config.yaml
n_layer: 15
d_model: 192
n_head: 3
n_kv_head: 3
head_dim: 32
d_mlp: 768
vocab_size: 552
activation: "tanh_gelu"
norm: "layernorm"
norm_place: "pre"
norm_eps: 1e-05
positions: "learned"
qk_norm: false
attn_scale: 0.177
bias: "all"
tie_embeddings: false
parallel_block: false
init: "normal"
init_std_qkv: 0.0183
init_std_o: 0.00333
init_std_up: 0.0183
init_std_down: 0.00333
optimizer: "muon"
lr: 0.00489
beta1: 0.95
weight_decay: 0.028
lr_head: 0.0038
grad_clip: 1.0
warmup_steps: 200
schedule: "wsd"
decay_fraction: 0.674
decay_shape: "linear"
final_lr_fraction: 0.0
batch_tokens: [8192, 16384, 24576]
seq_len: 256
doc_mask: true
train_tokens: 142200000
steps: 8744
dataset: "wikipedia_en"
MLP neurons of a small language model. Each row is named by its layer, matrix (up: input weights; down: output weights) and neuron, and shows model dimensions 80-175. Each number is 50 + 12 x the weight over its row's rms, rounded and kept within 0 to 99.
After each neuron's rows, "fires after" lists the tokens most often just before its 100 highest values on Wikipedia text that the model never trained on.

L11.up448:41 56 72 40 41 53 37 42 50 39 20 42 49 51 74 38 29 50 49 42 47 50 54 41 73 50 46 56 67 51 64 31 58 74 60 48 55 33 43 54 60 37 47 56 44 52 48 71 49 49 41 48 32 59 33 46 50 57 56 36 70 48 49 60 60 38 70 58 50 50 61 41 52 50 47 51 32 38 50 45 61 33 48 30 41 37 65 39 46 60 41 44 41 53 42 59
L11.down448:51 41 38 57 34 54 50 52 69 73 61 75 65 43 38 46 57 52 40 74 61 52 51 34 52 69 50 59 49 46 57 39 52 58 42 48 47 55 63 34 36 32 48 63 42 58 32 43 43 43 62 70 55 49 48 69 58 64 78 44 69 49 37 64 47 46 51 51 48 31 60 55 49 49 52 54 69 72 60 66 72 37 58 23 43 24 51 45 37 66 62 57 54 31 48 61
fires after: " A", " ", "om", " I", "y", " H"

L12.up553:68 50 52 28 40 47 45 60 59 76 50 64 60 63 41 57 52 51 45 70 44 35 48 45 55 61 46 47 52 49 51 55 67 51 62 53 28 55 61 60 62 62 49 71 39 52 33 68 60 34 63 56 53 57 50 48 55 52 60 34 53 28 50 60 75 63 60 49 60 42 35 55 67 52 56 42 52 32 44 66 47 48 63 53 45 50 50 50 70 58 51 49 55 39 33 45
L12.down553:54 53 54 53 44 52 50 70 49 55 45 63 51 76 34 48 55 51 58 49 51 48 55 60 58 41 36 73 39 36 50 46 40 51 40 47 62 35 69 71 54 43 44 51 55 48 39 31 49 59 53 56 39 53 50 34 55 46 36 37 51 46 52 52 45 47 32 53 36 48 36 33 29 71 40 50 53 78 32 48 55 43 62 51 47 45 58 61 39 48 46 54 45 26 54 45
fires after: "c", " the", "t", " re", " C", "e"

L9.up462:52 56 44 40 45 50 48 39 51 47 36 57 50 58 42 36 42 36 50 63 50 49 49 56 56 62 36 68 32 77 36 61 55 44 50 47 73 41 86 70 56 28 46 38 10 50 42 48 50 35 52 39 33 37 62 31 56 43 38 57 75 36 49 41 44 52 59 48 32 54 57 43 62 35 48 57 77 20 68 45 40 39 61 51 60 26 45 46 50 65 49 62 43 43 50 55
L9.down462:56 57 23 62 44 55 37 62 54 53 60 60 42 39 27 30 30 53 47 33 58 35 55 66 53 47 42 53 55 34 45 39 39 46 57 51 48 64 59 41 65 50 44 46 50 82 41 59 41 42 62 47 63 67 37 52 58 41 44 67 44 33 38 61 68 49 62 40 32 31 63 53 50 54 42 46 60 67 49 60 57 36 57 43 52 54 31 37 38 47 41 48 64 51 40 48
fires after: "o", "h", "m", "y", "r"

L3.up634:52 69 46 55 46 82 56 51 62 44 52 57 63 36 45 48 70 76 57 60 63 64 59 38 59 41 60 54 49 50 51 50 42 55 52 32 66 50 33 42 53 60 72 54 26 38 46 65 52 73 51 45 34 28 51 51 43 70 61 42 43 53 78 56 33 42 40 44 60 41 52 30 62 63 44 43 42 30 62 52 49 54 59 48 56 62 36 37 78 55 49 51 34 58 41 17
L3.down634:62 63 34 41 90 58 38 50 46 59 47 68 61 40 44 53 34 39 52 49 44 49 44 49 56 57 45 47 50 46 35 60 51 51 60 69 49 48 46 47 41 25 30 36 48 56 45 53 52 50 54 43 38 67 39 38 54 29 43 65 57 61 53 83 60 61 76 42 46 53 66 27 42 49 46 50 45 63 53 45 68 57 71 39 57 53 54 49 55 31 33 49 37 58 51 49
fires after: "u", " 0", "ov", " 1", "an", "v"

L6.up323:39 32 64 62 57 56 57 26 37 54 40 22 51 40 30 48 45 58 60 55 55 75 50 61 51 65 56 48 47 41 39 56 50 58 49 38 63 42 65 53 67 53 24 50 44 50 67 56 16 61 51 47 46 43 57 65 44 66 49 56 66 24 65 40 49 37 33 37 61 42 55 55 57 32 45 47 62 38 65 56 49 68 42 34 43 51 58 50 67 62 63 71 50 49 75 54
L6.down323:56 44 41 47 55 60 49 75 51 41 40 69 32 36 69 50 62 48 35 55 45 40 23 52 71 56 42 58 50 19 52 49 49 39 35 59 51 50 27 64 56 77 55 32 48 58 42 29 57 49 54 34 57 25 48 58 58 39 65 67 66 56 39 47 32 46 53 36 48 41 61 70 37 52 41 66 42 56 49 54 70 52 60 48 54 40 61 23 45 45 56 54 58 52 42 72
fires after: " v", "v", "r", "l", "f", "t"

L12.up606:47 62 41 61 57 62 59 35 47 46 40 30 32 61 37 58 49 47 28 53 61 67 35 60 66 65 55 49 75 61 63 48 51 57 44 46 43 52 61 50 55 42 62 48 41 61 54 58 54 46 44 38 49 50 55 33 41 38 44 68 69 31 77 54 66 39 63 43 50 47 67 35 40 51 59 56 34 21 53 75 42 59 56 45 51 27 60 39 59 59 53 43 46 40 55 68
L12.down606:50 56 64 32 47 43 60 65 44 54 65 46 55 69 41 27 71 24 30 36 43 47 54 53 47 42 38 38 33 58 34 50 59 29 69 49 51 53 70 58 58 46 64 58 57 46 59 59 60 54 48 48 87 52 43 42 59 63 50 53 50 60 59 45 41 41 48 43 79 43 47 48 49 47 54 61 28 44 32 55 35 34 44 67 54 47 57 53 34 73 45 48 58 52 42 71
fires after: "er", "r", "z", " S", "m", "al"

L9.up440:60 59 58 27 62 53 48 60 82 50 51 65 48 45 29 36 31 49 49 52 66 35 48 52 39 38 63 41 62 67 51 41 39 46 40 51 50 35 48 62 59 52 43 58 53 37 47 71 59 31 72 51 43 53 35 45 42 41 60 53 52 61 48 43 77 59 56 40 61 54 39 43 68 69 61 34 44 42 77 49 55 48 71 61 58 44 41 58 74 62 34 19 36 49 44 23
L9.down440:60 73 44 73 53 66 54 51 27 58 58 55 53 52 38 63 55 55 46 42 65 49 40 62 60 38 69 58 61 51 70 52 30 60 33 50 57 53 62 35 40 52 36 53 46 43 64 35 46 45 46 23 44 68 29 35 43 46 40 58 45 63 62 76 47 39 44 45 34 43 61 35 60 57 48 45 63 44 57 44 36 49 38 63 46 39 57 50 32 44 64 48 38 42 54 64
fires after: "at", "ord", "e", "t", "ent", "am"

L2.up118:30 71 44 27 60 58 53 38 50 30 44 46 43 58 62 44 44 63 36 32 52 44 33 50 54 57 44 51 54 38 56 46 38 60 60 47 53 50 32 53 52 58 54 69 41 40 58 36 53 36 52 21 58 55 60 53 52 53 38 34 50 43 31 53 67 42 46 49 54 54 67 24 28 50 52 56 42 42 65 46 58 53 56 39 42 65 67 54 72 69 37 45 37 27 55 53
L2.down118:56 50 50 49 43 53 53 39 41 44 74 47 45 44 59 53 36 37 58 61 39 59 62 64 30 52 36 66 35 55 68 35 40 57 28 51 36 48 69 37 66 60 39 54 62 46 44 70 64 50 54 29 47 53 52 53 51 75 49 73 74 46 58 45 29 67 38 46 53 33 44 42 45 52 43 43 38 56 67 34 52 50 48 42 60 29 42 48 58 44 43 41 36 35 65 71
fires after: "\n", " ", "."

L6.up434:47 53 38 57 59 54 34 67 36 46 49 43 70 40 40 47 43 67 49 41 42 39 53 57 61 30 56 54 40 51 75 36 47 55 74 25 35 57 39 51 49 63 55 65 48 59 66 44 33 55 52 77 47 45 39 54 65 51 68 55 54 63 46 64 48 25 53 36 64 43 48 29 73 49 36 24 41 55 61 43 52 43 62 37 62 51 61 50 62 62 49 54 71 49 46 48
L6.down434:62 48 44 44 52 51 51 57 53 83 65 65 55 48 38 45 31 26 66 54 52 52 41 41 36 36 43 21 57 64 57 47 45 60 57 18 63 57 55 34 63 43 59 53 26 50 45 42 56 32 72 34 37 50 52 52 41 45 38 57 28 45 75 84 61 37 72 50 56 46 50 62 55 44 60 52 60 55 40 53 49 48 37 47 49 62 44 46 60 35 55 57 45 50 58 31
fires after: "w", "qu", "erv", "u", "id", "v"

L10.up468:50 69 54 62 33 58 37 61 61 52 58 59 54 69 50 41 52 55 38 60 50 59 39 70 58 47 58 44 54 63 40 57 47 69 48 54 50 54 33 34 54 40 42 59 37 33 72 68 64 62 46 28 47 60 39 48 43 48 66 31 69 54 56 75 42 64 48 36 59 38 57 55 72 45 42 55 50 50 71 60 43 45 54 61 40 52 26 40 56 48 43 40 35 63 58 34
L10.down468:45 61 40 53 42 43 52 58 26 52 42 63 65 49 55 71 29 45 40 36 54 57 59 37 30 31 67 40 36 27 72 45 35 51 45 48 50 55 60 45 37 47 56 54 80 45 47 30 34 45 41 64 28 36 49 45 44 46 29 67 50 46 61 35 73 47 53 60 47 79 46 41 38 68 52 58 40 61 59 32 66 41 53 33 46 34 63 50 54 60 60 35 48 55 57 51
fires after: "ent", "in", "he", "am", ")"

L7.up298:47 46 34 49 33 61 52 46 53 26 57 58 55 64 28 60 55 56 46 46 17 50 59 52 75 31 54 36 25 51 33 53 49 42 57 81 37 65 55 35 54 55 56 63 38 45 54 44 42 42 64 62 54 55 42 49 40 47 56 54 58 64 29 57 45 37 50 41 70 39 54 46 51 70 28 51 33 41 64 49 50 46 15 39 63 26 33 51 45 62 49 51 86 45 42 49
L7.down298:50 45 46 33 49 45 52 51 54 56 62 41 59 38 60 39 41 29 58 35 60 70 16 40 38 67 36 59 62 45 33 69 48 55 46 47 49 31 50 56 54 53 30 24 49 58 37 69 58 45 71 33 60 58 46 66 55 55 41 54 35 61 47 25 79 55 44 54 45 56 46 56 59 48 54 66 44 38 41 48 49 52 41 50 61 43 53 51 87 58 67 68 25 47 56 67
fires after: "e", "o", "5", " th", "ot"

L7.up540:54 57 66 51 52 53 58 55 28 54 47 52 35 54 58 39 46 81 55 54 78 35 60 45 52 46 43 37 65 52 51 48 37 52 56 50 52 68 34 49 45 57 39 67 59 32 57 69 54 63 46 28 32 45 34 53 65 68 64 68 52 22 28 48 28 49 40 45 80 45 52 52 48 44 46 66 48 37 50 70 50 57 54 26 48 52 51 72 51 62 46 46 45 39 49 55
L7.down540:30 58 34 44 67 47 47 75 58 40 63 47 54 59 29 57 46 57 62 69 80 64 39 56 75 34 51 62 45 49 38 41 43 34 46 37 62 64 40 45 56 42 72 46 56 35 28 60 63 51 40 38 41 51 44 68 62 49 41 41 54 92 32 29 38 47 52 31 50 59 60 43 37 65 60 47 40 08 46 45 33 58 52 51 56 48 63 61 69 35 65 64 64 38 49 35
fires after: "c", "p", "t", "v", " v", "f"

L9.up750:43 48 52 76 58 44 41 38 52 14 39 41 57 44 42 48 50 38 39 54 53 51 41 67 56 67 62 31 43 54 48 68 62 55 54 71 66 39 63 58 58 57 52 62 47 40 66 48 51 18 50 58 63 37 53 37 56 80 50 50 59 58 60 55 62 30 67 56 34 44 52 84 53 63 36 61 62 58 24 55 23 65 53 48 59 40 49 57 45 39 53 47 58 51 63 32
L9.down750:39 48 43 47 27 67 62 39 44 37 31 58 65 54 52 55 31 47 50 37 53 40 62 54 29 46 69 36 52 34 77 56 23 39 51 44 29 45 63 63 60 47 56 53 55 19 34 49 43 51 46 38 66 51 61 47 47 41 69 49 49 34 53 46 53 57 66 65 41 71 45 47 55 57 49 70 61 44 29 70 52 45 75 44 51 42 58 45 54 66 40 49 40 47 56 40
fires after: "re", "e", " re", "v", "b"

L9.up302:51 36 25 42 39 43 68 68 53 30 62 35 54 39 57 55 32 47 72 41 53 50 60 47 42 40 45 63 46 31 57 58 61 63 42 51 60 63 25 37 46 48 65 48 62 44 58 56 53 48 59 69 39 63 49 50 66 31 55 55 42 67 36 56 38 63 64 58 37 53 42 58 51 46 63 48 26 38 46 33 23 62 39 53 38 58 58 35 57 57 65 61 55 43 42 54
L9.down302:41 55 64 49 41 55 28 46 32 53 50 61 39 52 30 42 54 54 36 48 53 55 40 52 53 54 52 62 60 28 52 32 20 67 36 84 30 38 47 61 62 48 66 33 78 42 59 51 39 61 35 34 51 52 42 52 40 68 49 44 47 31 46 62 47 52 33 56 61 39 43 69 58 49 56 76 56 51 37 44 64 36 47 42 63 36 31 66 53 34 52 50 36 49 55 69
fires after: "i", "ra", " S", " s", "os", "ord"

L2.up610:51 35 49 58 48 44 53 59 66 28 45 41 52 58 49 39 60 59 31 48 50 61 83 54 45 42 43 47 65 60 60 52 52 55 45 37 46 76 64 46 50 71 75 37 41 48 41 44 52 51 31 69 67 47 47 68 45 74 55 40 40 32 47 37 52 55 46 52 25 42 46 58 65 26 78 52 55 55 48 46 50 51 47 67 43 29 46 76 77 55 73 50 42 35 36 53
L2.down610:44 55 53 46 50 73 45 40 80 25 41 42 55 34 51 52 57 33 36 58 75 46 58 54 57 59 35 42 40 52 53 52 54 52 50 57 32 47 61 34 48 51 49 66 57 73 57 42 30 40 66 44 63 63 42 50 58 86 54 59 67 29 26 41 41 56 25 36 43 53 50 34 47 61 46 87 64 43 45 66 50 43 47 52 45 37 65 53 72 56 40 44 55 42 31 36
fires after: "re", "t", "at"

L9.up76:52 48 37 29 57 44 40 49 29 62 51 56 33 32 68 44 59 54 36 31 35 68 49 38 59 59 40 59 60 54 40 56 56 68 41 41 45 38 41 54 30 39 47 52 49 46 52 50 68 54 49 37 63 18 62 78 52 52 59 63 59 49 49 48 38 57 59 47 59 51 54 42 63 56 62 34 50 48 58 59 78 41 49 41 33 48 34 52 57 49 67 59 48 38 23 45
L9.down76:53 59 48 34 22 52 44 32 48 47 55 62 48 36 36 54 38 57 68 42 49 33 47 47 42 35 43 32 42 41 54 54 58 57 42 31 57 64 55 43 63 55 47 45 30 36 38 69 38 74 68 32 44 51 53 42 68 74 57 29 49 30 46 43 65 35 60 52 37 46 41 63 37 31 50 47 47 67 28 71 58 44 41 75 31 48 58 37 53 38 51 38 56 48 70 67
fires after: " v", " a", "u", "qu", " Y"

L7.up469:34 52 59 41 63 54 44 62 51 70 61 45 39 54 44 40 36 47 49 54 71 38 57 24 41 49 44 50 49 34 54 40 69 50 33 46 36 66 61 46 62 58 43 64 64 56 66 57 36 45 47 43 61 16 46 47 59 51 35 61 52 52 71 39 44 54 44 58 44 42 58 46 52 83 46 62 44 19 55 41 41 72 41 41 34 80 79 45 58 51 46 65 51 48 65 39
L7.down469:46 53 43 55 40 58 52 35 72 48 55 72 66 31 44 42 56 56 43 32 56 29 77 53 54 54 51 35 49 45 23 50 44 66 62 53 57 37 51 45 45 43 60 58 65 52 68 38 53 26 48 50 58 78 59 28 47 46 40 44 56 53 50 62 43 58 69 27 44 52 61 29 48 68 37 53 43 58 43 60 40 43 56 35 42 66 42 54 44 60 54 43 44 66 51 70
fires after: "l", "est", "ep", "n", "m", "ul"

L10.up618:32 32 70 63 38 66 46 53 15 58 45 41 39 50 63 71 53 48 62 53 75 47 55 32 60 62 47 28 36 65 42 52 34 51 63 30 52 51 48 54 53 62 58 58 45 57 42 45 29 61 81 41 42 49 51 49 46 81 67 48 23 51 43 48 58 61 45 46 48 47 65 55 43 47 42 49 60 59 40 33 55 59 33 46 40 42 61 50 49 44 47 28 56 57 39 50
L10.down618:52 65 44 59 32 49 26 51 40 54 71 64 64 43 48 50 53 48 56 45 55 55 53 42 58 41 43 61 70 37 51 67 58 44 38 67 55 65 47 64 53 53 45 39 53 38 51 70 35 26 26 41 63 52 51 58 43 27 39 73 46 39 44 47 48 41 74 45 52 68 27 50 55 28 56 50 50 29 66 51 20 66 57 61 56 47 46 40 40 61 61 56 38 47 54 44
fires after: " ", "ro", "u", "W", ",", "he"

L9.up369:56 46 47 30 63 64 63 56 36 42 66 52 52 54 53 40 31 43 46 53 51 47 59 46 45 32 38 54 53 53 15 48 49 35 46 67 65 64 50 67 47 39 31 84 46 34 49 65 38 58 54 56 34 59 61 54 50 60 41 28 58 27 45 40 51 57 21 50 37 47 72 52 51 45 57 63 21 42 53 62 52 63 33 55 67 24 47 47 39 44 44 58 50 38 49 51
L9.down369:43 25 50 62 57 47 57 60 55 77 33 36 52 68 38 45 62 46 56 39 50 64 43 44 49 54 40 46 65 59 35 63 38 48 39 32 45 67 49 58 57 37 60 54 66 59 53 38 65 67 63 27 60 42 68 49 52 36 48 57 70 66 50 57 55 79 61 64 59 48 35 41 20 63 38 50 27 36 52 53 35 53 62 48 67 42 54 49 59 49 63 50 59 44 49 42
fires after: "c", "v", "t", "f", "ol", " e"

L6.up510:64 69 52 39 67 45 52 63 47 48 60 43 62 47 49 57 48 53 32 54 44 60 53 22 66 53 46 50 37 47 37 57 36 66 55 37 69 43 49 39 46 22 46 54 27 47 51 42 53 49 42 41 63 41 54 66 58 57 48 34 70 74 55 63 51 36 47 54 66 17 77 53 36 47 53 51 36 42 59 59 50 44 40 59 61 36 39 66 37 59 54 39 59 84 51 41
L6.down510:37 39 57 51 33 58 31 61 63 64 40 49 66 34 25 51 52 40 38 33 52 39 35 57 38 66 46 36 56 67 58 65 46 32 45 52 45 50 44 43 63 50 47 46 52 47 49 56 30 57 48 33 45 60 46 38 67 51 25 34 59 16 75 48 48 42 62 56 46 58 38 57 40 85 31 44 43 78 50 55 48 49 48 69 56 58 45 53 52 13 67 31 68 45 44 51
fires after: "v", "qu", "ver", " ", " v"

L10.up342:46 46 66 37 47 43 42 54 33 66 38 60 28 47 61 53 58 50 53 66 76 64 41 45 45 75 54 35 53 49 54 49 52 37 65 39 41 71 50 63 59 69 53 45 42 38 41 56 29 50 54 53 59 30 54 82 58 43 59 38 37 62 28 28 43 35 71 47 47 63 47 45 52 62 54 62 48 56 48 54 65 51 43 55 61 21 67 61 39 48 42 59 34 38 58 40
L10.down342:53 33 13 58 30 49 53 60 42 47 46 40 52 68 63 60 45 62 54 43 61 38 64 60 49 58 58 63 63 38 47 72 33 64 71 56 40 55 50 53 58 33 58 39 60 61 49 62 44 49 31 34 58 69 77 32 61 52 53 47 40 36 47 30 60 45 52 54 64 56 45 59 60 45 51 60 54 45 44 46 57 63 56 29 32 46 38 62 35 52 52 75 66 48 68 64
fires after: "u", " and", " ", "id", " he"

L6.up444:47 45 72 60 39 39 46 69 28 54 52 52 45 56 42 63 52 47 56 62 70 48 30 58 74 49 77 69 50 41 44 60 57 47 41 54 49 56 44 38 45 38 57 60 32 60 53 38 34 50 49 43 52 44 54 53 35 42 57 62 45 37 58 41 65 34 46 43 58 44 64 61 52 46 42 46 62 57 53 48 56 42 73 43 22 53 10 58 40 50 49 36 40 56 46 56
L6.down444:58 54 14 51 62 53 41 47 70 43 38 45 48 29 52 50 42 57 65 41 43 29 60 37 36 48 22 52 53 60 58 54 50 54 62 47 62 26 49 59 35 52 61 33 51 37 49 63 55 52 25 62 49 52 50 49 69 54 48 52 37 49 53 40 42 83 63 58 55 40 57 31 64 41 83 63 43 43 57 46 52 57 41 29 69 40 51 47 46 42 71 57 39 57 58 36
fires after: " al", "oun", " Un", "ou", "our", "ro"

L7.up502:34 74 38 40 44 56 35 52 53 58 47 64 40 41 52 43 52 44 41 56 47 44 63 55 74 50 47 45 82 43 53 50 66 52 37 67 55 66 58 47 59 49 65 36 57 69 41 50 35 83 54 34 48 61 29 38 64 63 48 55 45 70 54 48 40 62 54 60 63 46 47 61 66 73 49 77 33 40 39 39 42 53 25 34 50 64 50 65 58 42 64 60 35 29 38 48
L7.down502:47 31 43 66 65 38 51 71 29 47 39 50 50 59 56 42 48 65 50 43 35 55 56 16 65 54 32 33 31 53 17 60 57 48 30 55 62 55 50 46 46 48 62 68 46 53 54 31 76 43 40 48 52 44 31 43 53 77 69 43 56 42 38 43 69 42 32 25 45 52 37 57 57 43 52 56 65 75 57 43 73 37 54 48 32 61 51 68 45 63 57 61 54 55 48 65
fires after: " he", "u", "he", "ap", "ul", "l"

L10.up245:47 23 46 47 67 39 43 34 51 48 35 71 50 29 37 53 45 61 35 54 52 36 49 56 38 59 63 34 50 64 68 61 52 59 54 58 36 40 53 51 60 61 54 44 40 63 55 63 54 47 61 50 72 61 42 63 59 85 35 45 63 54 49 33 50 38 44 60 36 76 44 38 44 46 67 62 49 56 31 72 37 25 62 48 67 30 38 67 56 50 49 51 63 47 44 43
L10.down245:47 61 49 62 22 41 59 47 40 35 42 57 40 37 56 58 39 54 61 47 36 62 44 54 39 81 51 44 44 62 31 28 49 61 40 59 51 49 49 67 74 24 54 61 70 60 36 33 42 51 55 46 71 70 68 51 60 37 58 46 35 57 20 63 40 40 43 39 47 64 35 42 45 65 53 72 56 50 58 48 40 51 47 47 56 44 50 42 41 33 56 46 41 58 58 46
fires after: " |", "|", " le", " P", "re", "e"

L6.up609:58 30 39 67 41 47 51 38 61 41 33 50 49 41 41 45 35 36 44 49 59 46 65 36 57 44 18 27 56 47 49 53 53 67 51 64 48 70 58 28 60 60 72 68 47 42 57 26 48 53 48 37 55 44 42 59 59 62 52 37 49 66 42 61 23 45 53 41 67 49 46 56 66 57 52 47 44 54 56 63 41 46 52 61 60 55 40 76 83 66 44 49 77 40 61 47
L6.down609:59 49 36 59 64 49 28 40 46 63 40 50 42 49 59 55 63 62 40 50 42 55 25 42 56 48 43 49 54 21 52 55 54 70 30 17 63 55 49 62 58 38 28 47 42 70 52 46 47 30 50 59 62 59 50 47 67 51 38 50 57 50 43 41 64 65 32 42 50 42 54 54 54 56 55 82 66 47 34 45 73 41 55 23 27 60 40 34 54 43 44 76 47 63 52 46
fires after: "u", "ran", "5", "7", "ver", "e"

L10.up92:41 47 36 52 45 38 53 74 84 62 38 37 41 34 58 51 69 59 49 17 69 61 45 58 62 70 26 40 40 47 33 53 49 40 45 47 42 32 65 46 27 34 65 29 32 61 47 63 30 70 31 47 37 43 48 61 70 47 50 69 33 66 68 46 60 57 63 48 40 58 44 57 52 54 38 23 38 53 73 32 66 50 59 52 58 59 29 57 52 58 53 46 53 47 57 51
L10.down92:26 55 40 33 42 57 65 24 59 57 53 63 57 26 57 34 63 42 58 54 46 49 49 45 49 60 68 59 51 60 43 47 63 41 47 58 50 49 64 31 51 71 46 31 45 55 47 43 42 55 72 34 62 65 44 37 48 52 78 52 48 27 49 82 48 40 52 65 28 32 40 47 61 64 53 57 54 49 45 54 47 67 58 39 43 60 59 50 47 55 51 55 36 41 59 49
fires after: "at", "in", "up", "im", "v", "un"

L7.up629:40 46 39 70 57 48 47 39 53 59 54 60 38 63 43 34 63 58 50 57 37 63 41 55 50 75 50 47 28 70 55 24 51 35 56 79 54 64 57 54 62 61 48 34 44 49 64 50 73 46 47 51 64 31 51 48 35 62 48 53 54 61 35 30 47 50 30 61 46 34 39 44 27 53 51 56 48 40 35 51 51 52 48 48 62 29 57 49 60 62 49 52 54 32 64 37
L7.down629:46 43 60 69 14 63 46 49 51 37 42 51 58 13 53 65 33 57 57 36 49 33 64 66 48 30 54 45 57 37 43 53 47 42 59 54 76 67 56 49 64 46 63 73 46 61 55 64 45 45 62 52 50 73 49 33 57 47 40 48 60 43 27 40 46 50 54 53 52 34 52 70 35 71 52 57 52 51 42 34 74 39 54 32 69 53 54 61 47 46 56 48 46 50 56 71
fires after: " e", "e", " le", "le"

L2.up512:68 50 43 64 51 25 64 44 52 35 59 37 37 51 36 41 27 68 23 50 52 33 54 49 51 48 55 50 42 70 51 66 55 46 54 50 34 67 44 41 63 89 27 59 69 46 35 61 51 55 45 42 73 50 48 38 45 78 50 37 41 26 45 47 52 30 52 32 58 43 41 48 61 52 53 60 52 48 52 49 70 53 56 52 31 43 60 70 48 34 61 42 47 48 55 40
L2.down512:69 86 61 58 52 28 44 56 59 22 46 46 51 40 66 55 70 70 39 47 58 47 44 56 64 35 49 60 48 72 38 65 51 54 51 50 43 57 55 44 35 42 13 46 74 29 51 48 44 50 32 46 60 58 54 27 45 65 67 49 53 33 56 66 60 50 47 45 48 50 58 68 62 59 63 51 47 64 51 72 49 53 65 58 48 62 41 55 37 56 59 48 30 72 47 42
fires after: "re", "p", " p", "l", " P"

L9.up258:60 31 61 64 49 56 53 50 62 49 64 39 52 50 51 44 51 58 36 64 72 49 62 32 75 51 42 39 38 60 29 63 53 70 48 46 38 61 70 36 40 28 41 50 34 50 45 45 37 46 44 51 37 46 61 41 42 48 40 47 50 46 26 46 50 58 51 38 46 62 41 22 36 34 44 53 53 47 42 72 71 32 54 47 45 23 49 41 33 56 50 56 63 41 51 59
L9.down258:32 56 49 42 34 41 68 46 61 41 26 85 32 39 51 51 18 65 72 62 32 43 50 55 75 76 57 44 58 43 48 38 58 59 64 49 61 50 61 38 57 49 59 53 65 49 58 32 58 62 67 54 66 60 39 39 74 39 32 49 55 47 34 54 60 62 53 56 43 59 32 54 54 45 39 55 35 53 50 44 42 55 65 57 48 62 33 45 66 31 44 54 58 70 57 41
fires after: "y", "um", "o", "ur", "a", "om"

L11.up703:31 41 52 28 65 52 48 46 35 56 32 41 41 49 24 43 38 65 76 48 72 29 42 44 46 62 50 42 27 47 64 47 45 53 55 67 65 39 53 45 49 38 38 46 66 41 63 49 48 46 51 54 39 68 31 68 44 55 51 77 48 46 68 59 44 61 50 51 41 59 54 36 42 37 44 34 56 29 48 54 40 56 59 45 44 32 66 42 47 43 69 49 38 56 60 61
L11.down703:48 55 43 37 63 72 82 31 58 40 36 32 60 37 47 56 39 48 71 56 52 39 62 39 50 59 35 53 44 61 53 41 31 47 53 60 49 61 34 54 33 63 53 53 56 44 47 57 62 46 35 47 44 43 50 44 36 40 65 50 63 49 51 49 28 51 53 52 35 51 57 81 27 60 52 52 56 08 59 53 56 51 49 55 39 44 51 53 52 40 60 40 24 61 39 59
fires after: "l", "ar", "u", "r", "el"

L2.up493:39 25 49 54 53 36 57 42 63 42 58 50 45 51 53 38 27 49 26 52 61 51 64 51 61 37 48 55 72 69 69 48 66 49 49 42 40 48 64 48 65 63 64 54 66 55 57 35 39 36 46 53 63 49 39 51 37 80 40 45 58 39 49 43 53 46 56 48 46 35 55 42 50 41 42 51 63 61 55 71 75 56 49 48 29 37 29 61 45 64 53 34 50 35 48 49
L2.down493:36 43 75 58 42 47 65 59 76 51 37 41 39 32 60 45 49 60 48 49 58 48 33 52 73 57 57 49 42 68 52 64 43 39 43 48 45 59 55 66 53 61 74 66 79 38 49 54 16 40 31 61 68 50 41 45 47 57 31 36 52 43 49 45 57 52 47 68 50 59 32 62 43 63 60 69 57 50 58 73 36 35 50 57 63 56 53 47 30 52 38 50 37 47 34 54
fires after: "re", "res", "id"

L10.up653:54 27 60 42 80 49 47 65 71 49 52 52 41 38 60 45 48 58 42 45 60 42 48 55 44 66 37 48 66 53 42 49 70 40 48 43 40 46 43 43 56 69 45 16 41 22 44 57 48 60 30 58 41 61 59 37 65 40 46 51 56 51 46 44 65 53 56 41 52 64 61 35 47 47 50 49 54 40 43 70 63 70 43 67 52 56 27 34 76 63 70 39 50 26 53 69
L10.down653:53 58 61 65 48 36 69 43 65 40 46 52 36 33 27 54 25 44 73 61 43 34 62 56 54 36 76 65 45 39 67 55 30 49 58 69 45 55 43 58 37 48 32 49 46 57 46 58 39 60 52 45 47 61 50 34 61 39 29 54 40 27 48 55 66 28 46 47 39 44 54 52 71 54 52 35 66 71 25 50 32 34 58 50 58 67 70 59 32 50 38 51 53 67 36 37
fires after: "c", "up", "-", "ar", "im", "ur"